Part of a small language model's weights.
Size: 9 layers, width 192, 6 heads of 32 (3 for keys and values), vocabulary 4096, 5.23M parameters.
Training: a variant of Adam for these matrices, 222M tokens, 6782 steps.
MLP neurons of a small language model. Each row is named by its layer, matrix (down: output weights) and neuron, and shows model dimensions 0-191. Each number is 500 + 25 x the weight over its row's rms, rounded and kept within 0 to 999. Numbers have three digits each.
A block is one neuron, or neurons of one layer that tend to fire together. After each block is what it responds to, as a language model described it from the Wikipedia text at the highest values.

L6.down77:481541569499545505489522536469500517475544503524511506549469489496505486476535468510487471521480543506460521505478509535509487543486487522491499489487496517489496481469538518498508517487525455534538481486512501463464522525511501515480507500492494515482535497498546535531497506527497500511539462518480508420498457532519510503497515476518495498503519509502533504516479502519497509527488490510583537542516477474455499504458484551475485521533521511505542519480489514516486484487532578470506491476522508517491491496473531496516498546481491474499495537509518525547477473493531500510
L6.down274:478521549504526513516495505481534480509509547565526513541516505501486497505529489488490481448510515517466549478485467521485473532477456479472492486523494482472507483533503544487463503508552542522541522490520543490495521496528484492522527449502484479517521509497515469531500506512451526541520468489501456450500497508466544506463510487481488543514532490480472503531483505506479524500473505515538508501498500487474497477491557500416480504505531494494496518463503477479511442498495523483484473525517506494512473523489489504490491481470479476517506465508452537514465462521521517523
L6.down491:480502538502515533482488478542427488505512523516500511540507505476533416494512452495491495476469480535503504500472492528471484539442495495503496520484506469512555483479503501488498493530509509509496523464444487498521457513496492448504468532506470515498525483513530474570486517504514521524537486479457475486489513482503520543514477481492520522437538522515495476514504524521491486512486512489517480484490484510519529490544543516478475497501500478519488476467530498518509496535489476531498485504566482517493432517515481480493496474454491473476509484506482505535460503486493490465
L6.down756:505519477529514511565536532488541532505544490489477524516497539495509623510504436488502486462465494527504500486512480508450460533584494468476508481508501482494489500529533476535484511502493502524469522500512474500494516470474511487493519463512455539503531513486502460530501499525467532478467488507503493480530502485513508508485510493546500478470533508516475489512487487519459490507476535505535498512518494498503520480504510491425510524521501519539481519497501467489508472520470511471477506509478497503503515504506527521483456468460500476549473495519517497497503495487492502475
Responds to: Mid-word fragments. Word-internal pieces, mostly byte fragments of diacritic letters in Romanian, Turkish and Azeri names (Bra-ș-ov, N-ă-stase), plus English mid-word pieces (laun-ched, cont-am-ination).

L6.down167:499528486508523493498515482522477503532531527531531465464531528542492475474506509525503488524518501501527494504497503532494514475503462452511501514521517521512487526511491476514505503514473486537505502476482473483535475485451529504483489523474441506508473501503446562487528463492497496488491444497512485517476480478479496528483477513499466488513489480474500504514513477561478493499494478520494544502474512493495505572499451472477536544521556500453490514479504542546528499463475537466535460498482545478460487475536486534531494467512481490511490484475479489532530487481449526504
L6.down332:470505466486449494460495553472471485484456483470517470495480479517493483496516517523550518536487521483467478511505489461495480471505481493496498486506458504475504474479507493506492529482483500500513497483502532464528504494502518531482531495486476489517508513509530501488541528461472511514504485463512479467539508490473476530529470509496490508506495552451507501472507530494475551533496547492496493526499455534524565508525494515524570565512536491546530464486517549517465494464511497481479477478487480524481499535528541505511517522547470465496505523546530517485526491494469523495
L6.down369:532475518498485496468478498491517468559476534525512489483490518482544482484542481475491484491446465517497519460481481530505506485509493495460520491503520522522491517490534527519528490510524508502492460512525519481493490471478552471489515463455498480529508465516497520469496531511515519454510502501545491539470511510465526492478498548444504495495487473483497548504490519517531539481490475505500558469446531505498502490515477492491508531482522529471471445512463491506534493469455555479467522502529514500534548489505522476500473473500458505459502515519514517462547469527495518514
L6.down647:445459499520500487499462455499521535522493517507494476487518474534498523478468497508527460522487482572552468479480501466497529484543510500485516468477526494521553505497513503521496448500527484484484490529520503522522558450526513527538497478477529501516462478519505503511514508485517490466513513517523534519515455491499500477480517463509461556496535537498482526514510503498490459497484475530488492513512478472487494482485491438486491522501504498546486489518516493507477546528475445469516526491541498491497529501490511492497519549536478498520543496514486510442506521451540490479
Responds to: Main verb after subject. Main verbs right after a sentence's subject, mostly was/is/had/were, especially in biographies after he or a name, as in "he was appointed".

L3.down39:542515526479490471509500494484476511482487510547511466490503490488472563495486515506480531464492460511529473496470509500463537501524508496497549471486495527520513468480499483523550494449487474459476511500496490512496516526499518489486483470497524435529503470521491535520502505464566478549536550461481524509468489514505490545519474493484492572520463497501532479486505500475474524424530465503485468490525504479468513499478518499444469453466516526461496487477525520518515501491499512516505496506507503523497475520493504467497498528512508474504501513480536518552482503487493479458
L3.down231:546498537492489484496497484480462506504489534539518467497483495506480588535498514500496520493520489496516477513489512509470517484523505493493524480500497486516511469477476516505539504443526498466495529520462510519506530511502505481503485471511520440494511481524482544505538475479568496535547530480486506530470486493496492540523467510465486562520449506509496489527510496492502524445524430500481457472524502485496482495499521511397495464476518521475511479504528496533488506485510522524508493524509516518499494521504493440481493508510511498499484511478514512528470508527495485449
Responds to: Early word-piece continuation. Second or third word-piece at the start of a name or rare word, often in tables or lists, such as Ric-c-ardo, Mac-ar-anga, Jos-h.

L5.down95:527478500476509473504526535551493512509473499485509472529504548514495513483511547531494521475515534494490530520497524486541515508551439507491492508502503484524495525448514475473478460529492510506495520510518511468529494509468513510483480473488490455490519498459470487525476539469509513475520495514468521492498481488529494502541536465528426554460511496471462536496503488531493502488478519487536475479453536472524497499549471483480553531468522526517468493490490495474513538509485527471515456498501546493449496496473536512537489505498503515489516508555508510495551503538503499496
L5.down128:546508488495483471492504551495535481475468502484531505510513526510524592480476496517457506540512495480505516511477491500514479517581495494463491525499539503484510484493526529535451519505495515516523479478505522518486508468505517553493527478498469512550511503478539541533528483493481465466486506462513495518535535519497511487495474500529502487514507473476486517511528489551504547510503530525458462474471520491524497511507474493439486489530455522486522492493484518525467491522510466497490505492502495536512515514510544459483496549486503483505502480498475526487478493432542533517
L5.down231:494445551500541489464569498478520496517475506531501474554498462495503504480458512517513505523478459497468539477503487519506531491519521485464538494506563445549554510491510485578508504485533465498507523486512548492487505467473524502533476504490511535538543492493518491503547470519506522493500504465537501508481467480480494509504529489495470477495473466440495500531532500523502532503557499456491507504493505466503505526467469525504462532485526494533495494510521512520486526471487505501506484506525485505498485471522496491510488517536528480500479480478500499559505509509508482523
L5.down302:504449479468474534508513494506502523546501474496527511533525486499545489545504464495497526482502505516499444542459505549511476488503516529489518524510496468507481492477491476509479489478474552476489512480484493475540530509496498508517518520456484465503534517510452498532507527494524509463543488517503502519473532459478478509484508471506517521516536457535470480533494463541486483511456522475542459485544565485503530490531498517555493499473490495482468469488498532472476497491527530533483518531487532550517515493510498488518497523506501515477488482481552540533484475486527532469
L5.down341:518506462557456497502508502513498490506465515494517496488516470493501517519518518505489478475512530480517504507525533510518507474543540494518485504525470544493464482532527490493516546530493485483505500485536470528525490503483534445480454478466480503495522482536484543501491473530490437487510488443481465528544460465519476515469497497502519529452510461467538520477476462489541533486481481509479483485479517527467519467490475519487491499522484524545554484542467543500540522507507520528509492468548466497472551500505526507476480491492493534475508507450498497491529503510493520506
L5.down443:523461504492467499513535490472494486494481517525471480512457510529481511476513528544479528483476500495469505446516522569534482531508487500533511483470508530483458511543493490483477481531477487506489536487527508551529485495458515478526504496506461519513485519564481532482502470545489519513510514499482507526492476499518474507513470544486472501517479482502535515529464460497496508504485524483522486501484534484510525498509481477494497541494507514500484501541413500512535527530509519527493495495529462462535508500503532538521488499555512521467515487506496509545488502537529577477
L5.down494:495461492497521498493512502507547485480486455473507511471522517478518522534503511524551535474518536518476481469518473510446484489523526484511493500540480505523499541485515523502498543486426522494507473440455489498496518536512495524486520521506518501512506537525436473491489506506499489472489477539477487520534483499499505489461522497522509497530473490493502453467504496516504561491470496468526478529538519472503561529475514495532489495498547477502505475524516543479505487496500477509490505462500495512506506505531504484477521485544542472487500430499511455512456494467452543519
L5.down676:518449490514460500555540468476505493483494499546541479508462480531509500502525520499487509508504508459513497526525482540512504491499490533485491504521508483521487521523455492481497486502491504502459503553518532495501518503475508484546454506468494474470486511488483534470525472501477496502509480565495498519473479504507508486533511533484489484502477491528562495481518449488528496480499507508521520547499580537517498542464494475484467504499523452560470486522470477500515545537487531511530502506536506462508487522438494532524493488503508495502440508458522492506471508494482517536
Responds to: Second token after capital. Token right after a single capital letter starting a word or abbreviation, such as the period in St. and N., or letters in G-h-ostface, G-w-en, Oak G-ro-ve.

L5.down33:517499447531517530541442474465520487513496515480531520528491482516456457520508545518467482550505483501514532463493480511520463474501487550534501524508509494539536486502507474474473514507501456516506459514498509534511512522441492492548500495508496498510515532503456503448470531532491550493514507552519501497481501470439496547488518485491504484511510516515483479510507514506491477503467486510471461513435536538520498462500516468469477486478512478490500466520454514529464469505508555495470498503514505514486486504476473524480505488527534509512513503506505499487454480484535545492
L5.down50:487512493524501506477477513463500521495491513517527522503492450493458442513505508508508513531509512491498489443494509508534497492475497511503526515503534471509520498458516531512507470512532448511527516502538513506511544495477514521557565491476495518501456500537513529509523502484486487490507480529485493516516427507480457513528512525518542517473455515523506526464483474521507504507483496513513544485524524464472510486459488529582505488489530515499485508511479500499538463451499515517461499510531514494537524512559505475473507522492495480471491506526536515475493444565505510525
L5.down206:477514538560535515469543506512537472501495548551506504512540534496484516470499510511494500469545474509460568482466492510471461525490478463514487472486511507498498503558520511471497483537535546516537503495520524500479498506510471508500490460485479468515525481511544484505490486515461512581476490489497479513486487507476526503465504505501469529520503469480484481561518523507485505500473505470518501476518520486476495482485517455402453509533521517477522509483508495514506504474488506512475499510485489486523497515467503483514467502475469490539515488498466485536508462495505506531
L5.down316:491490539484474479498484466500501528514507517470522533527491484475550515538510471499544540511474482501549491480483537533505498486501534469500507483496494533482518576533517515509513512476523515488448494507477504520528526492493537524480527497541483505525515486503486446536471513542462507518479494505428480498500524498517519493529541520494490492529529515511541524516467510471520461467525497463513505512521527529518484502455559558446478511541515505509474521465530459491478525485466480479521504540502473490496519485494473471451500507452514522522505477492506502523501506496514495520
L5.down372:482527457523489512503455497485486469571488460502502468496550512504490498526576463514510500496462517512500504502514470482486508446506529479515518486542497543449513502491459487505524512515521521484481513498496525524491534523479508543427500546485498529495530500487495535524488494466483486525482490499493506491475521454470488511499484464491507504564440485531482506554457506498489524506489515475509486479469501555470564524506493524527531481490475494487468485516506514522512509542500497475503491457489507504443527519546484499511496511527472502501494506493474505512498521475515536488
L5.down488:510521497484510488532538524512510528490545505503481515525501448505522448502517473474490507509485505545528458505496496464503469494451504455474500542487481505467464501492497506473487492477440526524506520493518536514507489494505494513503541498523497494548478519500514499506461502531521496518516513499488539499512488492510521543525465492519482521513521480476505506543471480500482467508510483475580497509549539467491499426496492495457507542472482504463473512511463514517500488508520459572500523520545483513496504494511495541472496501516530485459544445474561500504500506485507512474
L5.down623:516532521492533500491517481499501539542468521513503520498489472475482424482488494519504530478536485509476519520502543502519489525502529479523510484512487481500507471480515486462507454522523521509483549520494525476532493527478508538442481519488476515511503467527483515498486484519533483495549514503496476500516509458521495512488523476511500474528534453531502491524525497526453508580534513469569543508533478504502518467497497533442522545541501535488552488503503501481521496520479495550512492500512497510493450450486513532481485515470477481458511493511489486510525495525527482473
L5.down716:512473500489490480514491458460523489490502497520479504469478493492478450498473479488539493520475528488538510524512461481534476495472494466492484559506516508480500538526500472484511517494506495524494478489470521474531444470519537503507519546458469523506500488518475510496460508461505495529495504482477488473491503496501516544500514494454517457528557452466532471504501493527492505537532455507538515509526517492563490528464507485452478532535473530507493515475443536502512486496505525528497486490503501531511520490506508502532529484461547512478474481494534464494529442516476467454
Responds to: Mid-word pieces, decimal points. Inner word-piece fragments (Dep-ut-ies, His-panic, ex-ecut-ed) and decimal points in infobox or census figures like 8.91 sq mi.

L3.down356:456459534501532469486460513490499518499509519475523519515532487528478485448453486498515496532471509506504503507514502476503506496530448492518546499515535527520505425531508470489542488479520464560473455465489524448518472466512503512528484496489494534501550518488520496466521506513481542501507469496500528515481517524524505499511487484500523472496435513520509517494511530539528502533453525539506464530504522510460469478519496488560534479504491485455481518536490490470464486538491489509501498514521547518529514482508530506503522518507534485487483489458483476469516508506464524511
L3.down659:482469483482532454517459522489510520551508536472495537484490486514465460494460528484503488535468491503522477508530544465491515484507468487507488521505555532501527432484510469502546492512498489534467469478492502507482485473526521496504495496470472513506540509502495558465515507505487533486500479499503530511454528478509542478520501487504497469496410486488505524479499499550519490489482519531485481532441508500478512498519521535500479420509518477454465519511466477481454498500491501498494481531550527506507481468530508499529506497509541504516496477482491491484513506527468510483
Responds to: Mid-word fragments and bytes. Word-internal pieces such as byte tokens inside Cyrillic, Arabic or Korean names, and Latin fragments like conc-ur-rently, Col-b-ovic, Cow-boy.